Part of a small language model's weights.
Size: width 576, MLP 2304 squared ReLU.
Architecture: no biases in attention or MLP, capped logits.
Training: a variant of Adam for these matrices, 730M tokens.
MLP neurons of a small language model. Each row is named by its layer, matrix (down: output weights) and neuron, and shows model dimensions 416-543. Each number is 50 + 15 x the weight over its row's rms, rounded and kept within 0 to 99.
A block is one neuron, or neurons of one layer that tend to fire together. After each block is what it responds to, as a language model described it from the Wikipedia text at the highest values.

L4.down1866:26 52 32 17 05 31 37 59 53 36 35 58 81 47 39 33 25 61 59 53 61 44 42 58 54 41 53 52 70 42 37 53 66 50 36 62 57 44 54 62 66 77 49 45 48 64 64 38 40 37 24 66 52 60 68 61 22 54 70 38 42 68 65 61 60 24 35 65 64 60 37 25 56 63 49 74 62 51 31 37 70 78 43 58 51 31 50 25 49 46 37 64 46 49 72 99 52 51 46 38 64 78 43 44 54 66 75 58 47 42 68 55 38 46 32 39 32 69 33 37 49 52 49 45 27 70 63 49
Responds to: Anaphoric subject references. Nouns or pronouns after the/this/his that refer back to an already-named thing, e.g. the film, This work, It, which.

L4.down1107:36 59 59 14 43 56 46 59 53 25 20 58 62 74 56 65 50 37 33 73 60 46 48 65 25 40 40 44 34 46 40 53 58 31 00 40 69 30 53 76 37 37 49 64 36 43 47 58 28 59 27 81 62 54 73 67 25 32 32 54 43 56 51 42 66 39 32 47 35 33 71 54 27 65 49 85 75 60 50 61 31 68 56 47 40 47 54 52 30 73 41 63 39 55 58 43 62 63 68 41 53 64 51 39 50 44 66 27 42 83 42 59 45 35 39 51 47 42 60 64 23 79 61 53 48 47 63 51
Responds to: Line-start list and table markers. The hyphen or pipe at the start of a new line that opens a bulleted list item or wiki table row, e.g. "- Seasons:", "| Pos.", "| Party".

L5.down89:48 54 32 43 82 29 67 84 49 47 57 69 61 30 51 40 50 61 37 55 57 83 45 35 43 20 36 53 59 57 45 58 63 41 58 88 51 59 52 56 67 18 36 53 35 64 21 51 46 35 32 59 49 47 57 47 39 57 82 43 30 52 52 47 55 47 32 61 51 56 70 32 58 40 70 29 75 70 56 63 77 33 54 52 54 55 59 36 51 33 51 74 59 52 37 71 29 28 68 41 57 36 57 61 60 48 47 54 53 69 79 39 64 65 46 58 28 49 58 51 14 59 64 37 45 46 65 69
L5.down603:59 48 46 70 00 63 39 27 40 30 52 57 47 40 71 59 50 42 42 58 61 46 49 43 68 67 38 41 47 57 27 46 35 63 13 49 56 45 63 40 53 71 56 24 48 51 51 28 63 51 58 39 44 78 50 63 48 60 53 36 42 45 38 61 42 47 31 42 44 66 59 63 52 29 43 56 71 52 40 41 52 38 37 50 25 59 26 32 62 57 50 36 59 56 64 44 31 62 49 58 40 56 34 55 37 70 17 23 38 58 45 37 35 60 48 66 56 83 57 48 48 38 64 28 50 58 57 60
L5.down622:74 63 21 36 67 12 33 38 65 19 33 21 50 53 52 39 63 45 32 62 59 31 58 49 32 55 44 46 60 59 48 59 63 45 32 41 64 03 49 68 35 41 58 34 75 64 47 51 37 57 46 44 23 34 44 53 34 56 46 71 49 44 55 71 58 33 51 68 43 58 56 66 77 41 46 59 48 74 44 53 67 42 41 23 58 56 52 69 13 59 58 54 59 66 70 53 43 51 30 53 59 42 30 45 75 44 82 38 43 69 42 47 47 29 43 58 39 43 62 59 38 44 35 64 47 49 68 41
L5.down658:32 69 50 72 67 58 45 72 55 19 49 49 64 39 48 54 20 46 33 36 50 37 49 68 77 40 69 61 61 45 44 64 26 48 83 51 35 59 57 48 18 22 42 41 50 54 36 58 34 35 44 26 58 45 46 53 48 46 39 37 64 62 46 79 45 35 58 55 42 44 69 69 60 66 65 42 39 45 60 59 36 36 68 64 44 73 41 63 24 59 42 42 77 55 38 48 50 40 43 58 46 54 57 40 64 48 74 66 53 51 57 51 62 39 24 10 40 45 63 45 63 58 58 89 41 44 48 62
L5.down862:63 38 38 29 74 63 54 25 50 28 65 77 00 64 43 42 36 61 44 50 51 66 39 47 94 59 38 45 48 35 69 77 74 63 52 28 35 29 44 38 38 59 55 66 56 36 45 87 61 38 60 28 61 53 44 68 68 61 48 57 45 61 37 75 61 58 30 51 59 31 47 36 31 51 35 23 42 50 36 58 48 62 44 37 39 36 47 58 65 70 28 64 82 44 61 37 67 64 53 67 63 67 67 45 56 62 42 32 75 47 47 27 46 49 69 64 53 73 43 50 52 42 52 60 48 48 68 59
L5.down947:41 28 47 74 19 46 72 31 62 42 31 43 45 49 62 47 48 52 30 45 88 57 63 35 46 37 71 26 62 37 37 50 44 57 24 52 39 68 49 88 35 38 30 39 49 18 46 41 30 64 56 63 59 43 27 37 56 58 62 79 19 61 35 72 57 28 44 41 79 72 48 18 49 56 30 47 66 87 48 67 65 48 34 52 45 48 37 41 65 22 57 54 46 18 73 37 27 49 69 43 50 63 47 73 47 65 69 41 49 63 70 70 47 54 33 38 56 48 55 34 29 71 57 12 63 42 30 42
L5.down1209:61 58 56 45 49 52 31 40 49 40 45 59 13 45 61 58 42 57 69 59 56 36 11 80 67 45 11 30 68 42 73 48 77 62 40 54 50 44 31 45 36 27 54 49 51 41 36 65 58 70 52 08 64 64 30 50 45 41 40 44 51 47 36 34 58 61 28 68 66 41 61 40 59 53 41 37 57 27 30 55 47 65 46 36 44 33 69 40 57 53 77 31 51 74 78 71 32 38 39 45 42 75 25 42 61 23 48 63 55 47 38 47 54 58 44 28 46 56 29 54 25 35 30 54 37 24 49 43
L5.down2248:46 30 50 58 72 60 45 66 54 63 47 44 68 33 50 64 53 51 72 59 30 36 57 47 41 44 55 49 45 54 51 57 52 77 49 16 71 46 76 93 68 60 37 57 76 36 53 50 67 60 86 35 36 68 57 40 57 60 52 27 40 57 52 44 40 45 43 36 39 47 49 41 65 47 62 64 50 47 16 41 82 68 76 63 46 47 63 57 48 34 52 46 56 37 68 63 48 33 58 67 51 45 48 26 78 30 77 51 64 37 68 50 60 67 44 47 56 53 61 77 35 49 52 19 47 57 45 64
Responds to: Split time and number prefixes. The hour or minute part of a time or track length, such as 4: in "at 4:50" or "| 4:17 |", plus table pipes and other first halves like New York.

L3.down188:35 47 34 52 29 49 37 55 56 66 70 46 51 61 43 51 50 77 22 33 61 58 38 51 28 35 36 49 64 53 56 44 60 68 35 35 55 49 73 37 47 54 55 65 46 27 27 60 56 69 51 37 52 60 10 51 61 56 25 38 42 66 40 66 66 37 70 47 24 57 57 40 61 61 55 41 41 49 62 24 70 45 39 67 46 77 67 38 47 32 36 76 24 72 42 67 59 71 36 55 77 49 35 54 58 44 27 52 54 45 44 54 44 38 41 36 34 60 59 31 50 43 40 60 50 65 28 46
L3.down482:51 73 63 51 27 65 23 43 39 52 45 22 50 47 70 29 58 62 34 26 36 38 57 64 40 55 44 34 38 52 45 59 54 44 78 74 36 06 42 64 40 43 38 81 58 42 75 50 37 41 67 67 54 65 41 57 56 62 45 56 63 33 36 45 51 43 48 61 72 58 63 62 62 83 76 72 60 79 38 39 42 56 64 40 59 52 65 30 50 61 37 75 30 34 65 66 48 49 54 81 23 59 52 49 73 48 49 34 59 55 55 49 43 41 54 64 58 55 48 46 62 34 73 55 41 87 78 42
L3.down886:43 23 53 37 05 63 61 38 59 63 34 73 45 60 48 59 70 35 67 55 46 24 45 55 55 48 61 38 64 42 55 72 38 38 46 30 44 65 57 51 75 76 10 43 42 16 39 75 71 41 59 41 43 43 69 35 57 29 64 58 56 56 42 39 42 28 38 67 65 72 31 56 62 69 42 35 40 61 44 37 39 81 60 28 72 56 28 27 56 46 67 81 68 48 44 74 53 47 53 68 50 86 69 45 57 63 67 56 54 68 71 14 53 50 58 43 68 47 62 24 49 76 42 65 45 21 38 61
L3.down985:54 36 22 07 88 48 72 34 39 30 58 48 51 61 56 66 64 54 47 67 57 31 62 39 62 40 47 34 33 45 72 35 32 43 84 64 77 22 53 31 34 57 34 49 37 30 68 57 27 46 75 44 18 41 37 36 41 49 82 19 54 47 71 33 57 61 66 63 43 50 59 50 43 61 17 63 56 37 38 70 58 60 28 64 28 30 62 69 71 60 80 38 34 52 68 43 30 52 37 54 57 67 43 46 53 53 54 37 64 53 41 60 34 39 62 33 66 37 38 41 36 65 44 52 54 74 32 37
L3.down1122:64 54 65 42 36 32 56 43 75 52 15 45 14 58 30 57 51 37 26 36 73 69 53 46 37 62 55 51 44 24 61 64 65 49 34 63 18 48 71 31 74 66 15 65 78 67 43 40 31 44 47 54 62 56 23 54 64 30 47 45 53 50 54 58 63 40 58 52 74 47 65 77 47 52 56 36 50 46 36 26 72 66 49 39 62 51 50 39 62 62 16 70 38 63 44 45 39 50 60 51 63 65 52 63 65 56 44 35 62 54 48 55 42 39 39 34 68 46 61 20 58 22 60 53 54 45 66 23
L3.down1125:57 20 41 18 46 70 30 59 55 60 64 47 72 50 48 54 77 44 47 05 25 47 31 18 23 14 47 48 41 30 44 31 65 53 46 62 68 32 78 36 46 29 53 42 55 39 38 65 49 61 26 80 47 65 71 42 39 37 46 33 41 68 61 61 43 74 65 43 60 36 55 52 52 46 48 27 54 18 25 44 67 60 41 52 35 38 17 95 49 50 46 49 57 49 64 72 59 60 76 45 38 42 28 42 51 41 48 65 51 49 44 42 53 38 22 62 58 45 49 63 37 59 60 81 38 64 38 59
L3.down2059:84 32 23 08 67 51 59 64 44 35 09 26 45 58 68 58 75 45 32 39 68 98 59 42 69 28 55 26 33 54 49 56 67 57 60 49 58 41 51 16 51 56 65 49 41 56 65 49 26 20 43 41 66 45 41 59 55 35 47 30 39 55 70 46 46 38 46 64 81 46 55 57 40 75 57 62 46 31 59 36 55 66 47 47 58 58 47 81 40 64 93 62 48 74 52 72 10 44 54 62 34 16 42 47 64 42 38 49 45 39 57 55 53 68 56 46 54 52 35 33 45 42 43 87 19 47 53 57
L3.down2170:54 51 59 41 69 25 22 50 34 72 49 53 40 97 40 62 46 50 71 40 61 57 76 78 48 60 58 25 26 45 33 57 60 60 45 39 44 49 47 63 49 56 69 19 28 58 32 63 64 51 64 33 78 61 59 17 55 35 69 34 44 39 31 54 54 49 31 31 33 20 61 58 44 38 53 61 57 32 37 88 53 50 43 58 44 16 63 66 22 49 56 50 46 52 49 56 66 62 39 34 58 71 50 64 29 12 85 65 52 28 85 62 52 84 76 78 30 53 51 51 63 46 59 54 29 28 46 49
Responds to: Head nouns after determiners. Common nouns heading a noun phrase right after a determiner or modifier, naming works, plans or records, such as show, plan, evidence.

L3.down20:51 65 60 49 20 48 44 50 67 42 57 50 84 75 43 57 29 44 48 41 58 58 41 53 82 61 57 46 85 32 44 37 15 82 00 38 67 57 46 40 47 59 21 61 33 30 37 27 24 45 29 59 50 24 39 28 45 33 48 57 60 49 70 46 58 46 33 58 39 62 58 37 58 59 43 49 58 30 67 58 60 99 63 48 50 58 41 48 73 51 52 42 86 46 72 55 48 48 48 36 45 55 66 56 61 54 71 56 40 63 67 38 71 76 55 37 46 81 56 67 24 54 39 51 65 28 63 43
L3.down693:42 43 21 55 26 59 57 25 48 59 46 29 40 54 28 55 42 46 46 65 43 56 69 44 36 46 62 42 35 56 49 66 54 37 25 50 48 24 55 55 36 38 77 43 60 05 43 59 23 39 73 50 28 42 18 44 84 67 15 49 47 47 21 29 37 12 49 57 62 36 72 62 40 29 57 47 54 30 40 54 29 34 70 57 54 78 35 40 30 55 22 95 12 46 40 45 65 42 47 64 39 75 66 45 54 49 58 39 46 41 38 43 42 51 42 55 25 92 46 35 60 63 56 54 53 33 61 45
L3.down966:63 62 60 38 20 42 61 52 44 56 52 54 30 62 53 49 32 61 49 32 55 55 50 35 45 61 52 60 43 38 32 64 31 52 31 49 49 31 66 58 56 64 32 60 18 67 55 34 40 69 57 61 70 51 50 23 31 53 52 70 62 52 42 60 61 28 50 54 38 15 34 31 32 26 36 57 37 32 41 48 47 46 46 54 72 79 44 56 52 54 32 47 66 24 59 31 78 34 62 42 41 39 50 50 54 52 62 48 05 53 57 61 52 77 36 62 77 64 58 78 63 69 50 33 50 75 28 09
L3.down1084:52 55 39 41 01 83 74 41 42 30 51 47 47 70 44 48 33 55 48 38 55 39 61 37 72 67 60 75 69 47 32 46 36 59 12 42 49 60 60 54 19 51 31 31 53 46 60 42 38 36 54 39 71 24 60 10 38 17 67 38 52 42 59 49 47 31 65 48 69 62 35 71 53 59 52 62 50 31 70 55 61 70 48 47 62 46 37 52 69 46 55 53 37 62 58 64 37 58 62 70 27 62 51 54 47 51 54 56 72 24 68 29 81 55 66 26 68 62 36 69 51 27 38 48 50 42 62 21
L3.down1310:32 58 80 39 61 34 69 37 49 31 61 54 49 72 33 72 44 48 14 63 35 59 52 42 53 35 74 10 47 34 45 53 39 37 00 26 62 64 65 68 51 65 30 57 52 53 38 40 35 66 58 40 70 32 61 62 58 66 32 32 38 62 36 46 48 39 58 76 43 48 64 50 65 32 55 58 47 42 45 70 66 38 54 31 58 79 64 44 23 69 52 56 83 59 42 38 59 49 54 75 31 63 40 41 59 38 45 39 72 44 32 48 54 26 64 74 46 66 44 59 34 56 47 61 69 35 65 47
L3.down1334:44 53 50 65 53 53 36 48 67 58 26 45 51 29 45 46 49 56 49 35 64 60 23 45 37 61 47 58 61 63 65 41 48 55 35 54 62 22 51 67 74 51 20 54 75 43 40 30 34 47 36 64 46 40 88 69 66 52 43 68 31 47 54 42 48 65 23 48 46 66 42 68 46 67 47 53 61 64 54 39 61 64 63 27 49 48 40 43 31 83 49 47 30 67 58 81 85 59 35 44 28 39 52 24 62 34 80 53 35 54 65 29 39 42 61 52 26 63 41 40 41 41 42 46 30 64 63 47
L3.down2192:39 60 56 66 20 48 34 50 46 45 38 64 41 55 51 61 61 55 53 66 40 07 41 50 56 63 59 43 50 38 46 45 69 16 00 44 40 43 50 76 35 52 44 48 56 42 67 52 46 54 58 88 51 38 59 45 41 46 53 40 60 65 48 41 58 63 34 53 41 51 56 62 40 26 36 79 57 48 36 63 60 53 59 53 48 49 40 34 49 60 37 24 38 45 47 37 48 43 42 19 34 59 33 73 31 49 64 45 37 53 74 14 54 34 52 23 51 56 59 35 32 61 56 46 44 38 41 38
L3.down2225:50 37 52 62 66 30 50 45 23 34 27 53 46 52 59 75 60 43 59 66 56 65 57 33 41 41 49 30 52 55 42 61 46 27 16 47 62 39 65 61 22 62 55 66 40 44 42 58 15 40 66 25 46 34 48 62 79 58 21 35 34 54 39 52 32 43 61 45 26 65 72 64 49 63 55 41 51 24 40 59 53 38 63 41 26 42 63 49 60 61 49 68 61 57 37 58 66 64 41 69 43 69 56 46 71 47 36 45 75 67 70 49 49 58 46 56 61 28 68 17 50 53 56 64 32 55 48 81
Responds to: Line-start markup tokens. Structural markers at the start of a line in lists and tables: pipes opening table rows, dashes opening bullet items, and = heading markers.

L5.down37:45 44 30 54 43 13 54 32 61 43 35 53 36 47 54 30 66 46 61 24 46 57 48 65 36 55 50 38 54 54 54 58 42 77 59 42 29 58 57 47 56 71 92 67 63 32 61 56 42 37 58 24 69 27 53 27 56 37 19 37 52 50 31 58 26 39 41 59 54 30 41 52 80 41 41 57 58 61 51 55 55 42 60 70 70 42 40 41 49 65 63 67 58 32 60 68 57 92 73 54 46 50 31 41 45 58 75 78 63 35 25 64 61 53 53 82 31 44 68 32 41 40 45 30 52 53 44 54
L5.down398:45 47 48 40 46 61 74 22 71 54 67 63 49 49 46 38 39 42 23 22 77 64 49 33 44 30 42 58 54 42 37 60 58 49 56 64 39 61 55 44 71 42 59 52 59 83 48 60 38 59 32 61 43 29 33 49 51 32 55 53 58 66 31 29 74 47 53 69 25 71 40 20 29 87 47 48 33 58 62 51 49 81 42 49 35 56 49 45 53 57 76 87 77 88 50 56 41 55 44 61 52 45 89 50 50 51 54 61 66 75 27 34 44 63 51 56 65 66 24 31 67 67 43 52 55 62 43 49
L5.down597:40 72 53 47 57 51 40 34 59 54 58 44 52 43 41 74 42 39 34 28 31 56 45 35 30 29 76 62 63 41 36 42 54 62 62 71 74 47 38 46 60 47 45 49 45 52 44 68 20 71 77 62 65 51 44 81 41 39 67 50 77 53 40 18 47 29 39 51 55 96 35 44 51 35 46 64 48 89 32 21 37 51 62 72 53 31 64 50 58 40 42 79 57 47 81 40 55 84 44 77 41 50 36 54 75 39 37 41 66 24 45 68 45 62 51 24 32 66 34 48 49 51 29 60 47 77 18 34
L5.down648:50 31 35 60 35 60 61 63 62 52 53 34 66 31 54 40 20 34 16 59 66 25 58 69 58 39 19 70 28 68 39 50 70 79 62 57 41 45 50 42 58 44 42 54 43 26 56 61 26 59 69 38 37 49 38 28 33 37 54 25 37 45 29 48 30 56 25 36 22 43 49 25 50 57 48 60 49 45 48 63 27 58 49 42 59 86 69 65 42 77 36 66 54 65 42 36 57 28 40 50 71 46 41 35 45 33 42 58 38 83 47 54 42 47 70 53 43 71 61 27 71 59 24 26 64 22 53 70
L5.down1402:56 66 57 65 38 57 55 69 25 30 63 53 49 44 39 72 22 49 39 38 43 43 15 44 52 41 55 65 73 40 40 50 71 70 46 28 89 49 41 44 01 49 48 38 63 42 50 27 50 59 48 54 49 52 48 67 69 44 45 58 74 24 87 34 44 59 16 57 43 52 23 53 34 44 58 38 43 50 32 51 47 84 48 19 80 75 18 53 66 53 60 52 42 49 51 50 44 44 41 72 79 34 46 31 50 53 31 57 38 67 49 64 70 44 51 39 46 60 32 49 59 48 36 49 35 33 38 44
L5.down1468:55 47 76 75 56 35 52 65 51 29 72 47 43 37 28 54 44 54 70 21 43 72 54 57 30 54 55 62 62 61 38 48 57 51 63 40 33 35 41 77 44 42 36 64 53 20 59 47 56 25 49 33 68 22 68 47 49 35 35 66 40 69 21 57 34 56 25 51 84 59 59 44 43 22 74 36 51 73 38 58 42 48 56 47 68 31 20 46 57 29 48 66 38 46 60 35 56 52 37 40 61 29 32 53 58 59 71 51 69 40 64 41 57 62 64 58 09 29 73 56 23 43 51 35 59 31 17 62
L5.down1784:58 28 35 49 49 12 44 33 18 40 40 49 25 43 55 44 39 60 53 47 39 40 41 50 37 20 44 54 39 56 51 19 48 63 65 55 47 48 44 53 52 38 31 45 42 43 43 54 66 52 65 22 48 31 49 58 20 43 61 39 59 55 52 56 62 61 65 71 49 33 71 60 40 52 67 35 39 44 53 54 29 66 50 46 51 56 47 43 62 71 78 68 54 49 47 54 56 40 41 54 51 90 65 24 25 49 41 28 53 43 70 61 60 30 34 71 58 28 30 30 56 34 77 47 60 39 60 58
L5.down2207:41 21 73 52 47 38 27 44 44 56 60 45 45 40 08 53 48 55 46 41 61 10 38 70 60 42 20 27 56 33 28 47 53 54 37 83 50 39 61 38 90 61 46 69 63 50 46 47 72 41 55 25 65 50 71 70 62 28 50 24 59 35 41 51 47 47 49 82 50 82 63 62 72 44 60 50 39 68 35 46 19 62 42 41 59 47 53 56 94 48 57 58 50 33 60 28 62 43 64 63 75 57 64 65 49 68 49 48 37 55 61 28 65 52 42 53 37 47 40 52 89 55 62 47 51 78 48 71
Responds to: Subject noun before verb. Last token of a noun phrase acting as a clause's subject, just before its verb, such as studies, work, surname endings (work began, excavations unearthed).

L3.down152:66 35 29 49 22 37 50 32 61 51 40 30 51 41 39 21 51 53 27 42 49 32 55 36 55 37 44 59 56 05 33 49 44 45 53 28 67 72 33 44 59 56 39 36 42 43 28 50 60 36 37 56 38 75 45 36 58 48 31 52 28 62 55 44 77 42 50 67 53 29 19 51 62 45 52 08 58 27 43 67 45 70 73 71 55 60 48 35 61 34 54 48 37 63 37 42 37 69 27 61 56 58 46 80 45 55 36 64 49 49 49 46 53 47 57 43 54 94 20 37 35 37 39 45 45 40 46 46
L3.down472:38 62 75 50 37 38 52 44 45 67 74 21 32 52 97 63 43 61 44 26 41 38 54 59 52 38 49 41 68 60 39 50 71 65 45 65 58 51 58 29 47 74 59 56 34 48 58 29 63 52 67 52 46 60 39 40 60 40 56 54 33 58 40 66 38 36 29 60 46 59 40 58 41 55 60 62 56 57 36 20 27 44 35 73 58 67 39 65 73 54 46 51 68 44 65 34 52 60 45 37 51 31 65 60 47 62 44 52 31 54 38 57 47 78 46 46 46 84 29 45 36 41 34 64 50 56 49 43
L3.down659:28 32 49 39 41 53 29 50 67 43 66 63 60 49 53 53 49 57 44 42 70 41 53 45 46 61 59 68 66 37 21 53 67 24 18 46 41 54 25 54 48 35 48 49 44 44 66 44 47 48 22 34 69 64 50 05 77 35 45 57 68 47 33 62 68 53 73 53 63 45 17 28 56 42 50 45 43 49 45 56 64 36 67 40 48 64 51 54 61 68 52 64 59 44 24 40 50 61 50 41 42 68 25 58 39 57 80 50 36 24 59 51 45 76 48 54 65 87 65 48 36 44 59 22 72 50 24 00
L3.down740:48 22 47 33 56 50 68 57 24 51 37 75 53 44 38 64 30 62 72 49 40 64 51 49 83 31 45 53 62 47 28 63 51 71 54 59 51 43 83 34 55 32 51 59 54 56 44 40 30 62 57 35 42 46 16 79 60 72 59 33 32 74 31 33 37 54 48 77 62 56 38 85 87 68 67 45 55 59 34 53 43 75 47 38 55 32 48 50 31 49 30 45 35 54 37 44 66 54 33 80 56 54 39 63 48 40 36 52 60 45 66 38 51 48 56 37 40 53 46 36 79 90 56 75 28 58 48 43
L3.down1117:44 23 60 46 71 40 80 39 67 56 58 29 30 49 55 58 30 65 53 52 52 47 41 46 48 25 49 79 37 53 35 31 65 54 71 61 70 37 40 49 65 47 81 63 42 55 73 62 57 46 16 58 49 57 33 51 37 40 39 18 42 51 33 58 63 37 56 28 46 45 21 62 33 45 45 58 42 52 22 59 51 58 29 75 70 85 45 48 59 45 72 42 60 51 49 49 38 37 49 46 62 62 42 37 91 37 71 66 79 34 43 76 73 73 49 40 25 51 61 33 38 53 29 44 72 58 44 54
L3.down1707:60 37 67 86 53 55 27 33 40 56 40 31 46 29 56 54 32 42 63 21 52 56 45 22 26 70 56 50 69 24 23 71 49 75 14 65 46 68 30 25 44 52 74 45 65 33 47 66 44 51 50 60 37 43 35 71 61 66 31 27 38 61 59 16 45 53 54 58 53 25 72 61 29 45 37 60 57 38 47 43 51 51 51 53 31 61 48 70 55 32 32 28 54 54 68 46 47 42 26 43 28 48 68 39 47 38 50 38 41 40 66 64 44 50 39 42 54 45 26 82 51 40 57 46 27 64 38 44
L3.down1949:54 77 54 36 67 53 48 61 82 77 61 66 32 49 58 55 58 45 45 54 53 41 63 53 50 44 37 78 71 59 80 60 63 39 60 20 29 71 46 55 34 73 78 38 34 36 49 59 56 35 48 72 72 54 50 36 38 33 53 38 68 22 62 43 37 47 46 38 54 64 45 59 30 43 31 57 54 47 65 52 71 59 31 57 48 38 61 53 42 83 62 37 31 28 51 72 48 37 47 49 30 61 28 49 47 54 67 33 33 44 60 53 43 37 58 57 46 38 64 79 56 56 56 61 60 40 49 61
L3.down2234:57 45 25 58 35 65 27 70 56 37 79 58 63 85 68 44 44 32 42 30 69 39 41 68 47 62 53 56 58 34 44 60 40 50 60 53 54 44 34 60 53 61 80 53 29 58 46 49 50 63 63 59 52 20 66 33 57 57 39 68 45 41 35 54 56 46 67 35 39 48 33 41 60 59 32 40 46 73 34 41 35 32 69 41 39 64 24 54 35 28 24 26 33 49 27 56 57 70 54 77 76 71 56 74 47 40 55 52 38 36 39 55 38 88 57 33 63 73 82 54 23 61 52 68 60 59 49 50
Responds to: List-item dash markers. Mostly the hyphen bullet opening a line in Wikipedia lists such as personnel, cast, character or community lists, e.g. "- Philip Bailey"; weaker on "including", table pipes, "Track listing".

L4.down2136:64 36 40 52 40 53 60 40 51 69 59 11 20 52 70 51 46 36 25 61 33 77 65 50 61 45 41 56 56 36 48 49 50 44 09 57 70 30 65 50 51 55 85 76 40 48 49 56 29 64 74 55 42 51 62 61 51 69 39 64 71 64 66 58 43 42 45 43 37 70 36 45 55 69 31 76 34 55 25 37 62 39 63 61 51 68 33 21 60 50 51 76 63 35 48 15 57 51 43 53 35 35 24 87 57 50 39 40 52 50 33 62 60 78 55 53 20 83 54 65 43 19 62 57 79 53 56 56
Responds to: Wiki list and heading markup. Line-initial dash bullets in cast and personnel lists (- Actor as Role), closing == or === of section headings, and table-cell pipes; also well in as well as and clause-joining while.

L5.down95:07 40 44 34 40 33 31 46 94 49 38 66 17 48 25 54 39 39 54 50 50 47 39 62 46 32 26 15 45 64 47 63 40 60 00 31 55 23 49 55 36 61 23 30 23 32 43 74 40 62 32 31 49 47 79 62 52 30 41 38 53 66 43 42 40 43 78 55 52 38 54 27 35 44 38 36 41 62 48 47 49 52 47 44 35 37 53 47 32 53 38 48 63 75 54 56 46 53 65 64 40 37 51 41 53 52 41 56 57 70 57 37 41 11 63 41 42 50 44 21 33 62 44 39 32 65 53 73
L5.down240:48 61 42 56 33 73 08 75 47 66 20 59 62 30 42 59 35 26 24 64 46 44 39 65 37 42 19 21 55 75 32 65 72 72 33 47 56 33 72 54 41 44 53 68 42 65 29 76 61 74 33 53 32 42 67 85 52 21 57 60 42 45 00 53 42 40 71 63 44 35 52 28 71 45 49 68 61 48 57 48 70 72 42 23 44 63 70 69 42 43 56 63 44 53 65 53 54 57 56 34 53 42 53 25 48 33 52 54 57 62 46 44 26 23 76 69 45 46 60 71 20 70 50 68 25 62 76 58
L5.down318:59 53 75 47 75 47 23 89 63 45 48 57 40 43 53 46 37 31 37 28 37 47 58 67 25 52 55 47 41 29 68 47 60 28 39 68 45 24 44 60 67 78 55 50 69 69 36 69 57 58 71 31 41 26 67 47 65 43 59 53 48 12 35 34 55 46 70 40 58 72 61 52 28 57 59 64 55 72 47 67 54 42 60 59 59 48 61 76 57 31 38 48 35 55 67 33 99 44 52 55 59 31 65 75 57 41 55 65 48 54 62 26 51 41 61 74 25 63 78 54 70 41 32 61 42 71 58 48
L5.down771:33 46 56 59 40 63 35 46 49 37 49 39 73 49 61 45 32 46 22 29 26 66 43 85 45 37 41 59 40 61 43 53 63 61 82 61 46 67 37 74 25 57 41 42 54 34 41 51 40 72 53 52 30 71 65 51 54 43 30 51 55 29 78 39 51 62 71 50 31 50 58 38 36 47 47 54 55 54 50 65 67 14 67 46 70 51 52 68 30 55 27 61 30 78 44 37 42 47 62 54 56 54 51 72 53 47 12 81 74 62 49 27 48 42 55 37 37 52 49 61 35 63 74 67 54 71 71 66
L5.down864:27 44 54 25 42 66 29 41 37 66 36 61 73 60 59 49 04 34 43 72 60 52 33 41 40 56 53 40 38 47 45 58 67 56 12 56 28 41 45 71 32 60 45 49 63 54 42 52 63 62 64 37 36 51 65 54 71 37 37 46 50 23 48 37 42 22 64 54 53 84 56 26 69 52 46 63 30 38 61 46 76 50 41 26 77 63 50 78 53 66 50 72 59 61 48 38 50 41 26 62 45 24 61 69 62 48 62 79 42 57 70 47 61 45 41 76 36 34 49 54 46 71 33 42 57 75 34 49
L5.down1871:36 44 71 58 55 31 59 38 45 38 49 56 72 58 24 35 43 44 28 53 59 27 27 38 66 56 19 48 30 70 35 52 71 57 27 49 51 31 69 42 57 75 47 33 19 58 45 41 59 73 60 51 64 63 86 51 75 50 59 46 46 51 28 64 16 38 40 42 40 63 39 53 42 42 53 45 55 54 21 40 55 50 59 60 55 61 63 40 28 53 66 61 41 66 42 31 43 68 80 48 65 32 59 49 69 71 60 67 63 73 64 30 68 59 54 45 39 53 73 52 53 39 37 60 61 52 65 68
L5.down1983:16 29 30 39 41 52 93 53 58 52 51 19 66 40 61 59 72 62 67 36 53 55 53 53 45 44 38 62 33 30 46 65 60 63 37 52 27 62 63 49 31 50 61 38 46 87 56 64 31 63 49 34 53 50 44 56 52 39 45 55 16 61 38 68 17 55 26 30 43 66 69 62 62 35 57 44 76 32 30 74 55 35 48 61 46 32 43 50 60 53 49 30 38 41 66 39 38 28 51 64 39 41 27 45 66 51 52 45 61 71 32 18 15 61 26 84 76 35 17 33 34 50 52 25 52 78 25 42
L5.down2217:37 75 50 59 33 39 43 52 63 49 38 72 90 66 41 67 32 41 66 73 29 57 28 51 44 55 51 23 67 43 24 66 46 56 00 44 65 26 67 61 39 40 42 60 44 48 54 60 36 51 41 54 28 49 87 54 57 31 26 57 63 28 46 44 50 31 60 43 44 55 60 31 63 67 36 64 40 59 36 63 65 54 38 37 42 62 63 34 58 55 59 44 60 67 64 47 86 67 49 44 38 69 46 49 38 35 46 53 52 32 44 28 36 59 48 52 47 41 66 39 50 58 31 62 44 86 60 46
Responds to: Section-start table headers. Opening pipe of a table's header row, or the line break or dash that starts content right after a section heading (e.g. "| Party |", "| Year | Title").